config.toml
num_hidden_layers = 13
hidden_size = 768
num_attention_heads = 12
num_key_value_heads = 4
head_dim = 64
intermediate_size = 4608
vocab_size = 8192
hidden_act = "squared_relu"
norm = "rmsnorm"
norm_place = "pre"
norm_eps = 1e-05
positions = "rope"
rope_theta = 10000.0
rope_fraction = 1.0
qk_norm = false
attn_scale = 0.125
bias = "none"
tie_word_embeddings = false
parallel_block = false
init = "uniform"
init_std_qkv = 0.0241
init_std_o = 0.00472
init_std_up = 0.0241
init_std_down = 0.00193
optimizer = "adam_variant"
learning_rate = 0.000371
beta1 = 0.9
beta2 = 0.99
weight_decay = 0.14
lr_head = 0.00319
max_grad_norm = 1.0
warmup_steps = 564
schedule = "wsd"
decay_fraction = 0.743
decay_shape = "sqrt"
final_lr_fraction = 0.0
batch_tokens = [65536, 131072]
max_seq_len = 1024
doc_mask = true
train_tokens = 1043000000
max_steps = 11308
dataset = "wikipedia_en"
MLP neurons of a small language model. Each row is named by its layer, matrix (down: output weights) and neuron, and shows model dimensions 320-511. Each number is 500 + 50 x the weight over its row's rms, rounded and kept within 0 to 999. Numbers have three digits each.
After each neuron's rows, "fires before" lists the tokens most often just after its 100 highest values on Wikipedia text that the model never trained on. A number after a token or word is its count.

L10.down1089:491534551497420395402484545526457502441466391526490459491477453421542507587516417144487542552510511556528442542496518474460554538558471603428504519508560488501461479490505534548564511469481498518510531514541504490547406512548440583494450457531476535560553449500501488489537509520547439479450410384406512438463429449480499475550479541463516535539433517471436533489487529510460549563474491522481502487487494548459540448504477504544584498474471449467515550463544515557491464549384514513548517467525854462448549532451512514479418512522551557540545536467365510520584532458572497429
fires before: "." 20, "," 14, " and" 8, " of" 7, " in" 6, ";" 5

L10.down8:531508498563479506465520513497533470495458519490529474510646494492591627573503500343469531447542485497485525554507509520441469528450480499497527556555470533478465478465466604559569425497466564514480540484464471508430461490529552511549512565513517495540481543507518584509510521520524546485441504488514460512402464434488526523472549532452518527528565548563460503463467392490487447524588479524520495551523494598464517478509382563552541608447440535553501484557548455415463502380512584442522494505449682458405465532487371540522583461522467499463526543499492479373482455427451627525
fires before: " |" 59, " " 19

L10.down4560:516489440551412455514493516485579516435522537619581435530491437449470522447413454428457565553525520532538448490522507570532501670462581448540637440489503401483436508560424557398534508455415516544487460439431524591398530561529546528491524521418482636588493543511499456594466557472537476576556442401511465478470479495427514488468438500422563467538544358481568514546577528438453550503557570518358461469533486496505540476544547493410480544447545523513393540476564515536525458503412499473482496463430584446557445541535517566544482497521497484484535502457475418551489456476522527527
fires before: "0" 13, "1" 13, "4" 13, "3" 11, "2" 11, "9" 10

L10.down4189:443513508590510527521541503555473507507549467434471507527450528547544422564440465306537491599516530467486547520566469470512472559496476520456571492516367505554569486505541508538550544482591467522549482541507514484468382509555437411486559543464501451539477466580439494449467469592493485505457455495489481489565470466567466482482518516446497464475520549479517582568463523400557527576530579582489585465504526419434571490545537539463434485542511490580541605477508456488457477470537545471549530547428795574571426543504496441471466532493450500539485472600441486504540517504544480591
fires before: "." 27, " m" 13, " |" 7, "°" 6, "ag" 5

L10.down1979:441545506562460524502582491536496506463512478493550474435546516504506529471502535999535471466510477399438543464463503525470540505511513459554498539524589544556499530564478499486490492448510473570523502473488502484511489543524542479453463486444527565562460526520468493465493509479525477545513483484482487520470499458429486490459514453527474509527502464518579470485472459504511491498545512652528471552510531535529471568520484475495502497552515480467514509534542546521486511481477511566478496555479000556520467483451435515448510517574521401552459443572530554551546524507509473504
fires before: "\n" 100

L10.down4437:470497572465456591487502510507527532457545434533524452468495520557480490523480520376529505512514508442525478499465526427553434512464566481467549554495396495422526601535500489507567512530502563511516445511476523571522496566544525528487615524534553472443471544477501503469498499500434515507494482501517478455473428443512441556440440544472448558405542550527486558455530505434531516511479505435460454486523495550462510526481575549461476519499437562500321564550534550596447517576522504464553579512551817482540457531462451530514462509534527380528526560550507481464491512136512485556
fires before: "0" 31, "4" 9, "3" 8, "6" 8

L10.down586:573524520519490489521380489489434433447444465510579445510434478426426537533526497289475524503499453563500543468534448528487459549504473523444556482527430570522535528473544498501602439543494496519566586489467479474470511489561579519448461461573568469451450439447437446521485507492581461425449466514510506572485504532571444469358597563497557464502603573483501498461472478601533447432522562507474455474501451403524512483502444589480498510467557544567434457523439545567507530557473405444445494565511723550510619501510577526456509570526537464542557524544424430546515486520480541522
fires before: " |" 52, " with" 7, " " 4

L10.down2664:521560456534489538551447462477482546550457497545525457584529453473479497536486535295519587499489455476472446536483572532523473575449485580430560529395473462546507443468508535513519496501470502525538488518546517575549502508495523581562568534537440353522457560518523456563466483401501507573461501495468472476569508535535479479514547487540559424475407542502528469540425427496558470357453525463486565421480577518492575481534455415493543472514455488467543527393449476450482426477577482565537474625552768598518461498503534594524521529525476441498496547515500564457510525419578500525
fires before: " " 48, " |" 21, "." 8

L10.down2413:488512391539479435559542493535515459409486471475431666445583438529570467574494519475571541547558597460451423400462556428477527435491522533542611495513500489531457592506451461450437450523540440511507532542499548483402517480442568535506443583455497558469574517585616605470497503536514538492565568497552541504521517474547523497440492557489556454530400479410577496535499519534463580433488462487560492459506512587479494540488469524452552543539472416528496533382508469478492437551444507492440535558343469526519513461411463514471524479411506444584511459425482535534406507563490530437
fires before: " " 54

L10.down3015:540562495491481556498421490547572527461501533489381546498489467589484467461488498564591482446499573368575542597458555446499526462519525432467559461516511526501458496621504521458539522451495581578543533519485516496542448469510506558558474531476417536501437469568492506428489436542532525542528469506495504471462502497507480448485531433521537562560453456494497445506493510471508461499501471396468455372511533638498446440497443420619473592479481546538518560434573455496461513399515544530549555503460596415509458516481540543462505498478516504462474389423530477447513464472416436464
fires before: "7" 74, "6" 4, "4" 4

L10.down4146:441483517470472478547502481517526489486510514530524413492489588582413480486496504400497455533552513554471434527486515461531485531451472534459475440496398463420535439479506501497523491512516482522484493533564482511520569508507499509538535507435531519507492475468491525468480508496495589606510557496404469510485442512493529416490386546503458518447455494495446619526512521448474478488506515420371481528401504517533498388553554515364464583427508509509288521511507475449510445470435475482467482511441700535514403470478431467535475476469465437529480516544502548559474481252402533501
fires before: "4" 16, "2" 15, "7" 12, "9" 11, "3" 10, "0" 9

L10.down1448:476502630505455532502444535503523587565487539560522499493448536528456562443511531518461531450507566554534467444453501442551463421468463445498466412522439591411604576467528438491495592530503457477455477486478467449494501617528434546510561501482472474500472510444457435492589515449447500507550415560549499505541484473496558467483489439515453457480534494454523530440488587525488554531469598392541510459454514516543509465515424471555497600555508506487496463461470576456476509443499450530442394508504540476532498596525582466513421517541587487517526547505609445443469603434447466515
fires before: "9" 46, "," 10, "0" 6, "8" 5, "1" 5, "-" 4

L10.down2474:527449556530572534488456476523561446476479538518490540644530563505437454412476363509566456489444536533555502476471442542525523485474513448493514532534455505435493496472436561517412553491534466495419466426431533617576580508463526484501561451480564528476475520484467507564525460470455436567468470557478517504545479463447479383515524502510447488434462524514548600506447466473504551559455442573563501505538508571574499538545469615494540482590434413514487518517526572545476619502540523556423541502444485609514532470544542463396492497544526460519448477547555481505551515499557468458
fires before: " " 53, " of" 4, " the" 4

L10.down1378:497431420580489441487561590481441456507475508508459522383549358530492508368502381439560464573513547465548448436481442543541537548469564557532508456587554503488489506663477552471457473486671478548569494525535477518503592585510496525396515458491509414472489571532552474505577465550464466502523488459446498608499553511527453509588689510526473382546478536481515483552495480503498576429615463566506590571480497485533443551502493414481475535493424407424506473468479435521484553463442461598476507484510583515448465501479472546461544486468538480480462616489512546546575517479350504577
fires before: "0" 79

L10.down3326:489566552523548477512514506517573539396408522548481648625467472531514485441495542307507472549517532474458464478523518532484582494592473485584414524529468559408532518442470422515414492511481421506497458469490495427518570482495468466425517447607417482573494532532436463528532451599491637553428480490504462570557514553506490571482441482495506414499434564519536482427522389507555450503436597487498559517519510437543522465480512380531426449496566509534514542536382614552482483341512547521560477532531657503476494434462488584516452433507504487515517524400556521488441558553642558540
fires before: " to" 25, " with" 15, " in" 11, " for" 7

L10.down3321:439442619573556480540414485519557329483416541495509544484482459504458536467509565559555578567558493474577513473451499558561527457515479443521520453464400472403425625419489530560530541405446441547522466539494554479487445499516551514548487586522442501514455485397511567452427476456599552504513503467497420531413554536519504481569499583538540481550430448643573545516510441438501435441509516474490545537484551475457586404444481507529457443507432457578533439480503522534477525549454518477584419500510489481469494520573441506509554582545569454483521476507570434560515486447481443462
fires before: " |" 32, "1" 11, "4" 7, "5" 6, "3" 6, "2" 4

L10.down4341:586465498530448555446589522443532537441470506564499498385505550467506498497459613476508477444433614503514447504472490437499506524487547512453496490518523493509592496521445457526415476530485559611482435523435553464550479562490454490433503462379457492513510582478505437499530533530507563473538473517529441445531543576540501541461511541518560473481500469460496385468517450476564509415624507437459533503456538651514521504569631460377418414539526494440429499482446531496565496560519425532476530526436491551476424457463451529505503544463443479454531521431447532546611441564465418569
fires before: "0" 47, "9" 24, "1" 12

L10.down2091:460477554379418462493496452465546401492511474575505549568502508464520587490486533447426486458530546551480443440419462505480428536532538446519561467537528535487379512562509453464505570506514442465504394461567578464571511455401488517443451500494498549466463490516463554552437529472520592548466493536439487422402502485473468506500421450495496455518528371485567569502588538505467448453505438406588510535435441431470561497512509477556552508534473531501507340577526582560496565453446529448555402534524530464503468478518461491438523459496433542509476550425576489577415562459601467477
fires before: "1" 44, "4" 14, "2" 12, "5" 6, "3" 4

L10.down3655:505490469507574396513458476474454398426523479446414443518497512463471479519439447247553500540520540505488513439550459544503443501513551448550439543555447502422488481501546560522458416450515546473499538433433474529549492426464500499375463517509443409579490433506450424418539470536434516538436586448574529485488388521499529524454506497447458524542513544454484458524473460474497524563519425487539516509487450477531523402514533623480524417530471491558579446545524429507562528383495552598515571522552866460508507556534472629530547447496494516545543546460494438518580508527564497564
fires before: " " 46, " in" 7, " by" 6, " —;" 4

L10.down3302:482471482580453530456552466521554509517487486492616428517532522585437542593506508367452548527484462507500561508430418499481563549538538524411435420527488523498553567497456448481482556449425493505490426516558660499549422525483480497474520533467446559560531428475390435565455537493516564409431599414576498494525510504531515523519415497508447488472611506532483458490502507506522452447495432455437445529528508440532522422535459524409413637382449425443533583490508470496456477499474500416433526470466767507532472484514430504555569487524614474504515442531540514521573509301559505441
fires before: "0" 26, "1" 17, "2" 11, "4" 9

L10.down273:433532466454409459522510511532538533528407588575529532514406511452537472342476539473555444419569519472503504538524458527428469537550389534461516509450431531576430526519470452454532573457535534547527474480583564525517515477570458489543542532448541506564450588559426517524524518558509536599595479424566478485510451493470549554544502537466515561419513440514515458513580526534495475558571451575465528473466444487530520526503569462374441471428509495598437461499476585608448468436468497380583471500495468430594445524488504573496529543591527505508431522489465578545417563474461520503
fires before: "2" 14, "3" 13, "5" 11, "8" 10, "4" 10, "7" 9

L10.down3492:528546438474427340641534470432475481433483525477432468508560532509478524462535477495519506518616521474535509532469418481614507503503542453521523507473526567458572512510496555501584502491570484637476566526528475557518458474443489452507556415465578477515507410443459509495470510498461566543557505466484465349573444571537638516497492461434472465431527500462449544577570465511553467547514554567466369526442385492525534490395508584469564440414507420504512571524482539454539512474570590494490436344473535505479512591561436481533459497486499536555451471458495514489489500441517432528
fires before: "9" 44, "8" 23

L10.down1532:496548606540517464454478518527464475568465481492529456458551526524484499527565490248478477503487503504594493501481471473440571503537497570452433571501542452463539445583584424586439529554537574528479576407508389506453466418562447523524500493536466532569505450557588526476438506550573358544519403540426495427515509557514617521436458480593493574583532506541456493526498493538505482481527515519546506550550446522570537508516488487500603571533502512430498521496555524519465491555462417424560534499525715385490557504397430527520487579520452514386474505531417406505450517519532586456
fires before: "," 24, "." 16, "'" 6, " in" 6, " of" 4

L10.down372:471550517472530425522547469504547538467551487598477380525493486486420493475528470445539498486509545484543466492512468502447461567427515533521518508519517505374582407581509573518562471448551505573478552549573484479560519502527565476544528479474504486468498496525538524475435460447534553623543536530443481497494469542464513398493466488552457495519545499518538592496510536492462518453519511470464494435437527516518540524486555505486467552501571429538314509496463470482556519548466455479520463535391674497483510377520481506552404496540478524574511490543509549561443503324462596495
fires before: " |" 36, "7" 15, "1" 9, "4" 7, "0" 7, "9" 6

L10.down418:458470495533510476475446571505559507498474467474407508581441526602567634434541603531494571518434495517485422503540503497507462533535556433553398452499536537467450569505535533544603503567510553546535452602512563581557470460513431573467520499494471519470502491492473518518547491515507521496528485498518478443452436528519549502472489527494582439502517450530431527547522513434456570521519507439502555500567411533507532543505530586529542539514499525514586449475458527465522467480485503509485411511550930471479582493473498511526501551514457545483476480493564513498470486171478451470
fires before: "9" 67, "1" 4, "2" 4

L10.down1809:478560519533553512438455513449472476574493440504510473477559496469513546442498495403440551523481589485518505473518513495443533449555571464564543496533572525531507469452526472464532479488498484535552524470476454540539566466570496512389583419526510447463548483504473480489546517495535471458532463503511455538431518456553506496481541448531567525504567570523573467525525506474525614494511531492501482514383532483512545566491442480526501471486573467428571419566504492531441571486531507494502552492524933556420463495554518574540484526420515530411527435535457456433531531332520509557
fires before: "8" 33, "9" 16, "2" 13, "3" 11, " " 6

L10.down2433:502557552480499549506584454450569547474526431445578526439484486473600618504489484385455534466540523503469535519477468520505565489506501462438520532431568591531465526573533479466460377485551491499479492462489494519511489472553516511470541447548505479467538543585452443473480464475546537434374565452469530515441507508560484436617490499515478516448560506547514521479499492442518534483516603506480475545491439412526529510480448481470445484472553527483392424544517498475488564523539526449434552482570787583511481504530407497459545522438452432477442446505535500492502534244549441543
fires before: "0" 53, "1" 18, "2" 8, "3" 7, "9" 4, "4" 4

L10.down1608:525583609544468486513448523548531508475515504541519470458555547467460524534479443855443502487507518505414505547488482436489557478491503485447518508503469468513530522578455527557462529441486440508482467520430541438430438468517528503549456472514505599539460583534514530387517472491541456454510498522501491517495489529444501413512529367511502486506571518516577539441447496581509499448572583609558478533400482613473471522490427517528596451456498488491648502496476488452502439502467508485486522469476121505523573465476465386436512505453518436419458581506502505522502522552454501547
fires before: "\n" 87

L10.down2199:506515498450437508384545603485557524451507453519490519504443456487502400527452561224557545576407436480493473589480509567488447488409476417552463445524466501477517497535537483572547481446457488562554462534429441575578468580452467435493420545508510531539464541419519480521463492500509477421512469491491474614577479477475556495496477491551441481416531506473589486469499497488547548481474595503494507465534490527449465436470483440524527534502513476509460522436410538527431505496467516542492524574509716584527501439527517529437466546558557496521475488525509460488449438472603504368
fires before: " of" 21, " by" 11, " to" 10, " at" 9, " from" 8, "," 7

L10.down3745:487378537438491463565466478523494507448482491459552437570471488406437549484542601266509439526516513441576454502512486581493484515495515578476498542496518569421462538458449501442503418416493492453443497505399435511575415565477499406491522480495480464509450542420458407505495476596523476587550537455462446493489484414436533474485487518521501450563525469490488470517559491577520540534496523435428435512523540435577462499457559546424479545543587589491397489513520554558546508403474488487483472461450733454487506474509475531526505554472455495440489546425470487491422436462489434511
fires before: "4" 18, "0" 17, "5" 13, "3" 7, "1" 7, "2" 7

L10.down4238:575515532450557494522547537492529569457521480705521445529641536515547481531470465151488521435425555549490513469510530546332441596488533484444452421528495503452504475472614574428526476497471450427536485538473543554442566507561419577496569511479560452529447575546478479419532473519435525560549490528587512550504479451510531511500508544485563512389516583594490467507480483456480536527504519465499495544567480454415523472498494449500469507520565427487551467476540430492497496460550498489467525570477876552510473549377461538445470457501514476505497525618514473525495536497479525520
fires before: " |" 34, " of" 10, " and" 6, " \"" 5, "\n" 5

L10.down1302:449388577601467497484412483523517486539530465502490490499536501542461631503487548447472525498525542491475491474435491448519502391540435415470506643493453547545517500446651462527563502469478388463561537612488488546548436541559440512528413469481527462530495462452500500454506472501521440461480532472538554518471506514501467549471484464611487458427470445559543498422512420578520493491421508353525526599546488520506496483527468440484515489566442497492440533545488438554488529472470446515527424473503579553399541342539482458534604502473641552533470503580513495416410474385510494558
fires before: "0" 39, "1" 26, "2" 7

L10.down4236:479443519481462511522565500511517486450477580600480537515546490562465578498509507336457542483538503578464419436428466455488544512607458432513467456478565543439469516525550484540575484458467486480513550467475545501458472620533483551513495565532541483476500501388444474478422483477490589486484452477543481497436543582535449444391467515495463421531583472474434524528494495501517469489456394467558592600575460490477520471548488499480531474566479416465385475482539498564518595487556506433455534471544682475497494470524487505489559491471572595516545475443628434471479500352504479590
fires before: "0" 39, "1" 22, " |" 16, "nd" 5

L10.down3547:470496502516562512476487484463523540454444428484465460518575479457495525512474410285577557475539500516513428382526558455522542614514529398489460484586484452507528491469455465551534525451521443479528510494606515438441462618466515434466441532566462451548516528469500454378532548526480511453487490475494453457563475611439471487529488515483480551506432515340471478558497475543546511493492505449542481534454603499441547530504466583510511472526460478391527514389524500564474446436477446499585539508504824519460484493422492532478484482485604487506596504463520516636450493414483552493
fires before: "5" 19, "7" 13, "0" 11, "4" 9, " |" 9, "2" 9

L10.down1333:481563505492485428477563509396449536540449611514394552584507484588467471434510456326522495570526485515483502475485514453461575515519507403530515486524558450582549486563600461443503519491407480542429548542545548544482541539422442514490522481504485435403538460590428553560496552470474488498541501522549536516585557444517565480554428477541474448419561404394492456485481538390442467520530558509601540601487529467506501518451426501514582468554472470470521507529478517432473496497477431544522483464702654484532483479488558564486589528533488518531550458531499382525526530548567504400
fires before: "." 29, "," 13, " that" 7, " in" 7, ":" 5, " and" 5

L10.down1206:537515484502504475552461524555479531494507487516463453516522459492503479421436479325488445469476525502554504481478572537479434465597459528484540527490502499524548528475490554508472495496502569520491475538429495449459481486507477518499458472493449484474476463536497458523550514428524493414468480438471434550371471480514537379447525480520564525564445538526520457437499496440452551455543487485503503492485466512500599481522423527576491475521579520419595557566442453533567494514514363510485582556498794466457422507481516471417468522472517528450461474496428568541464464457475542512
fires before: " –" 41, " " 10, " -" 7, "\n" 4, " by" 4

L10.down2426:524511582521441467488446469582393524576442479484433480523559512502402471440472454343507462585497459486584538437480548499524499454489433475516519477562477552475515538538501399535504465495601593533482545488453398568516519413548494503528532448560485414601494481549483531429503568499491472445519476454422476512597518544578435484422463458565451492543517496557461532438486535620445522500515592611501563523484445539460500465563413481426507501592520449489528500509479445564534573497494521458532516518493562539455614589416539473513415510509511387452493531499404518412551541522469486505
fires before: "," 61, " the" 7, " " 5

L10.down1701:519484529480616532562473499449518510524527553467507553566457442556498474467473500182437502478454528502572496471455476495527451470487496460542533491563503442484489472541518541481479394510526489454508511525506485468521499427553513456456555417435546410520504503479516572452477535517485459528573510567490499476476498459519450539509470474487528474468468499454473472433531488537519579473465497442511434522426528489480503474514512465517545420504523494504467452553483463450480510541492493524435553524471999499447498535461472543492525485508541572473491501552499443585532489366497434517
fires before: "," 30, " |" 26, "\n" 6, " (" 6, " of" 6

L10.down2653:509557521584535489522444484463498499545525557579538520594532513544539464480503480354486499527601508491530463448511550563532455496555487520526560442503490475505545518541515440546468566501519544464557492600563606499563413488510421449438446462589483462502431572452448580491452526566516469417487516550462526466526508476466454502505443554520525492516468498450496477422464494422512556506590599550474537386588487539511519403503517427516528445464582522556597471501486441524437506440545503485423469438558661395438603584543543411548495453415531645499478563497579535465482523560530560501
fires before: " by" 17, " as" 13, " in" 11, " for" 10, " at" 10, " on" 4

L10.down3926:460510497459578446504550539486599515345537378531448508503499501451472485523547463160592495530497465496500551489574505493466426501493454453513463507504537517525499327545535508522443482459506496467538604535496420513416503556428548462544462390352589416475485490539508501490457553441517527484526488420543538490511499547435477561461488635491471473415464535536546470559438474518520503541497506406526537449484517518495514506565397514573416478522521539575476505454520434461519549586474463516606547555563711524522481447445524570446476567495514568499430558587445552513480528582532514492
fires before: " by" 28, " in" 13, " with" 6, " from" 5, "." 4

L10.down2979:507526429442475471628510495499516604386437612438425522482542533390589438467531514475524552504580530438461481582455519465430530435522480512554532561460517580464522473476421563560538333617529468491451445537444582519516459477512570470491523533518528408459588487523512448468448537555499468469532457622449552453446493581499533463518518436437569528439564524532576574570472437575467514431450458508548487460587546511578502569525489490520553533504434543459532575520470486449503495464514557553544536521484333454523512551489440543495484435477504367587509432481457429580532521583356524585
fires before: " " 61, " in" 4

L10.down1927:450507473581497459607452433435502551466518448506570540602478522591526594522513457534536440499478520495545542459475569569484455537486603480478498504436484588497524528580514476513463563555500529533477493475450437516513496511447508440511521521397475501480466497437536530498497454559459475535567464516477508510565503467541480461494567472440443492473524527549597519504483491531463457543502518491519461469534429446445539496502474506475469522532524555568520449591467616462548492488518508488486564498507624491492521522491472441472498468429446524591346524411602452507479445266521508479
fires before: "0" 35, "1" 23, "2" 12, "3" 11, "4" 11, "5" 8

L10.down2946:455573535508526519450487504532517519490561469513452544470478496530538468500495415271440549498492468506523483484523478413471470547499551478484515447511458516538497510466520498555486470466515514492524489503539505472492567495553529536517556442563502450516493604506513427419549498495384481389485608439482563471439581490486538432587528509537499545476462511600525537598502497443472604508591500455544539500529539440498545579580470515450425455508466498449437481432419460427445493546519446509470508495484831548527472442480482507493489489425541524442416441561539567519448533378479490545
fires before: "0" 16, "6" 11, "8" 10, "4" 10, "3" 10

L10.down2189:503538490580524572536522488525531464452516575468538505578538528473501452467512494334467545481500489498424460554557484423505494479503491500443580491515469418498467498515548577445499511421445468510507485494550535417463450387479502474482489546497423441476487518541485500538488421437536503498501576492593519474498531504512536500586420504528581448531507636569464448526519377437469421559460429491513560473537456480489483474559451453497567483509580514525577469499534432430474371417452424498438475459521743523487533389484481453489483516577515488531449459428397486545548434504554557502
fires before: " (" 64, " |" 10

L10.down497:565516517598540611535561523579530461457493455470492497598536467629450497495578561450529519509503489497588504556465522538481550411503572531508540426451454470577434516477471530530449489434520446536570441525471556517559488466511555534605400480474534465512460442568530476450434480539477483483594469476366525546434551507573574447466514517563509470528499454464538534459529539395501414437523488447410463544521468559525467470550520480588528627466500540545410625439455391522497531427529495543474460447539464476507385499504488525481512487500498524434492517547531484505605506459455511470
fires before: "7" 84, "0" 5, "8" 4

L10.down1383:474533528509548507493526532506459469428532427539438432522509569526465486488510470041439501459481584472462533469525540530454545473508459462566460479512492479441576514484428502548510553563573461490477553515431487513508548420495512517508462542508549421485452537514524475406522458475486515494413499395475527507503486479529543560418453457478500477475495683435531489490469467570532526480505485449441501535455504489486475472454493472538524493600476467541494566524494424534512447533472510542500609663536999455497525510409496517516545523524540498542426529517524528543601402514472583500
fires before: " " 42, ":" 16, " -" 9, "\n" 5, "," 5

L10.down2510:480572505571482533399565501490648504548484516509561497556475510538455543501508546226526441510486558478507536428515534411538543559541443467516441547542547491509525530535568571528552523552470519481405444531467430523489460467544545516544455433527509549458555530502573442478476584556470472545487410549573494459463539598566551557502539533572499463556508459480545407531495413474522511549565446430593603591489535511522503556479464556553604507448425437464497503494549478512581481560556545565502413531556816553561487462529489531443547584471445458499651502535500439544493477440456467469
fires before: "." 18, " of" 15, "," 13, " and" 13, " in" 5, "ed" 5

L10.down1669:487525481594583537540612496538530539607499513536473518467496531454438431478407637426510578503523461555487474462519483478574570552450427464491456541444543537496447455564458580594494425481523517472431382397540524392519515561471516581475383524431559406474512521500541491527510614490518534471535425479515536502524508557519462474409519559558474552485619462479508554514445476594496520487500450520531451470505499511504503435459556445496416560569541443500478444501561420437540426421538451419479541487505486498465577488595559481469464522433493471388477541527529519456461528501507539544
fires before: "9" 47, " to" 6, " by" 5, " in" 4

L10.down3219:501497505492500492469493560523507608423515478544530467563435444489508447513540545181568562517505489403456473435646502526417587515416422486531583465435517418458425483507523525555484500507468449493484524570534403521452525591507501523476465493482438427452434512471469514551460484458523493507452470496439444616563478552476525468520475672497537463483521524502486476574540521500483513478494534447499491459521506408521455497515452473531489549613479517465464502425461519498409466437525478391436472491514757543412560424492478506460478427490473458523528459550547532470532581528548577465
fires before: " to" 19, " in" 17, " by" 11, ")" 6, " for" 5, "." 5

L10.down2250:460465491546543541571421505503541470428532399471472466487549481590527573489415528431409462536591444538481501566447502542513530461476559469449409443510487522500544585433508455498528511539474469473495457575491451543462553524476487496437551500619534469427419485530495505532490464546571497496587522505446515499438519464502503518530527557546484447454474530531544560495546540450527530510480507491503590526458530454499517585445418465514465539477507472444493472486515482503481513457477506557490477416424719554517423404472469542440572567473557593550499510474462519514576516274523558583
fires before: "0" 18, "1" 16, "2" 11, "8" 8, "4" 6, "3" 6

L10.down1982:506545507583577493511528407523467534432511480531445403505521566480446555574440467319435447461461459468406463423522425490475467557459510415568467515507462501534595526461586539509477401599574474522538495497527517575488714511407417532476496543473469376476511422499544558539523526610497523485458498447543466514581487592526572513441541453512471474515505518511489483564514457497510450445571531497481495450534507498518530522516425578553480568464499584501479609503498498500424537485511480402482519538466584508527488532439519495543537487523518411482498540512449514473488510611468635580
fires before: " |" 38, "," 10, " place" 6, ")" 5, " K" 4, " " 4

L10.down4507:561518549529539443474460451498474623477586481521599542494423467487518477517520491049521496419439520547483510503474446578484580486469522503447557568515438453420557422478470558487507548448554458435495499542613566537512423504531505603515447493520530427448484538541544443534500435511529514531428450524497536494507440515564505528498448519415476511441445466472546586417406433568580487460474586518450508531501535490480552541516571495477525508528534510524466508450494462483344508499477477516482532543439826540520457453551510526531528542529497469512483498590489460505491493487499541523
fires before: "." 17, " and" 14, "," 10, " in" 10, "'" 5, " was" 5

L10.down2789:407488503486499564464410469535537570457456531520520534467489438508602476479584489326542425429513560492480569521491543529463542556560448445525497516406573502492464547532503484487490493482457514557551519515495505449423608479490597455453518468587477432574467496485493416488564473476486412474503476480467536536521488442415455489477464525569475651532467548537468500507475431461578527435500494408465485493483577513480567500529503536528489383453402529561513497439535544483405444504526521500554499501457787495598517437481575469460487508495578491510568470470533390529510551523482517610
fires before: "2" 26, "1" 21, " " 11, " He" 5, "\n" 4

L10.down320:576465542494538616508458547573515579417469472516570561513417472503453470470450563226519435593504516558521506538500568501506504444564467457475493484544456389431467487567481484529525479579474493459507440471531558459459413581442492462491397506446420417539500472529533476569465510512505408492423447491494521513483471466457467434521411433531516564430444493497315520434530484552537464402513486530502480490493533523577557414480608446383557513489530472501529494519425509491501468456464542407518514509530800491519536467554560511495448568526483446484477533551512479500583535456551422466
fires before: " in" 32, " by" 13, " on" 9, " of" 6

L10.down1040:489531541552446377537535507505503441492450440556504481434549527543390431543508479433413551441474483506439453412479477560484508566489398536459435549459486482543441403410489528545512573451569588467521511535596574564561506522538334517604474497576496488532449536436497488537485472529429552469517549509526392527572535490423502553512543533560516494479519462494476533453513409468462437554513546610418442536526515445501538553502559456469452463450499498391489528411468465541545516512498502494506516542472419492446617517489427527514483465557543477458466525549564531437370462632537574502
fires before: " |" 51, ")" 12, " (" 9, "^{" 8

L10.down1718:551473577495553569553430551512487571459442604516431479582454550499429460463495405441448506538562566484511459464517547550498561503497500536477516528541492516437518531483439475500524427557504506545363500546572594542632509487587484558467434485541463560505471576529509544541520556455519527551524516487589486496514432595451463442532376528508528460484428378513487462477506544589503551461492512534656553430491478515476466564526508498456477498524431484564475509511534563449440545585515488550474443509581469476470547487536518474397475533460591410539536484520481463501591456492514463529
fires before: " the" 24, "," 20, " " 6, " The" 5, " out" 4, "\n" 4

L10.down163:525438545480457506573429482469507402537485478490401476520487530495467532442486555377390489534507471469523497542513531485553527508565533417477464412393512531460483499557525469535501468467503489531493539459518406478483479453544438462483470559472457408473380423547514538503618459449564387462452579523452455438524478511464550459472475459594491556455531520551407505481466457586474524556406471571532465508371421493522531431564521473529553605478580485484532494495505584480502530510495472418555499492525737534539526464529626492480539553505563538514456519449415461466561543615410511562
fires before: " in" 22, "." 13, "," 11, " on" 8, " from" 6, " and" 6

L10.down4380:556657553548476511509516441525465544548517500523496439474477616481509532534496486402511522508529476590446594446461454499416452518525532484515439507633434527507533451571469463489523507522577523559498485556537497504509515376562496448498453491543518435426498468598514473469492442513463530451487515510486427438577489454527570428511467500441546462519511559565458448516380475493509394441564617537527489554533611565467464411515492508481460468540593506520423523396372463532514431463535506500376489556423570585550527595534621478467544469535578507485486552574519385478518534498518468499
fires before: "," 48, "–" 7, "'" 5, " |" 4, "-" 4

L10.down3970:477451527531541482458513551476432554503471425614399486489512451515485513512557458485513474552478558527426524526473446506439491416468581499433446454490402476453517427517505463501433497455477490477585489477594564505523554562458490588514504529603430527465572423442516537512571517558503520491498385534487428447544504574399535415401529520535501493530466493517398511521482407444523469483509469475502565602504542450472507520527400521569530580577476418525467493388505491528426525489505530433450378472510756508442472496517529497434509430507490520530533474604445535569521492400508528477
fires before: "1" 58, "0" 27, "born" 4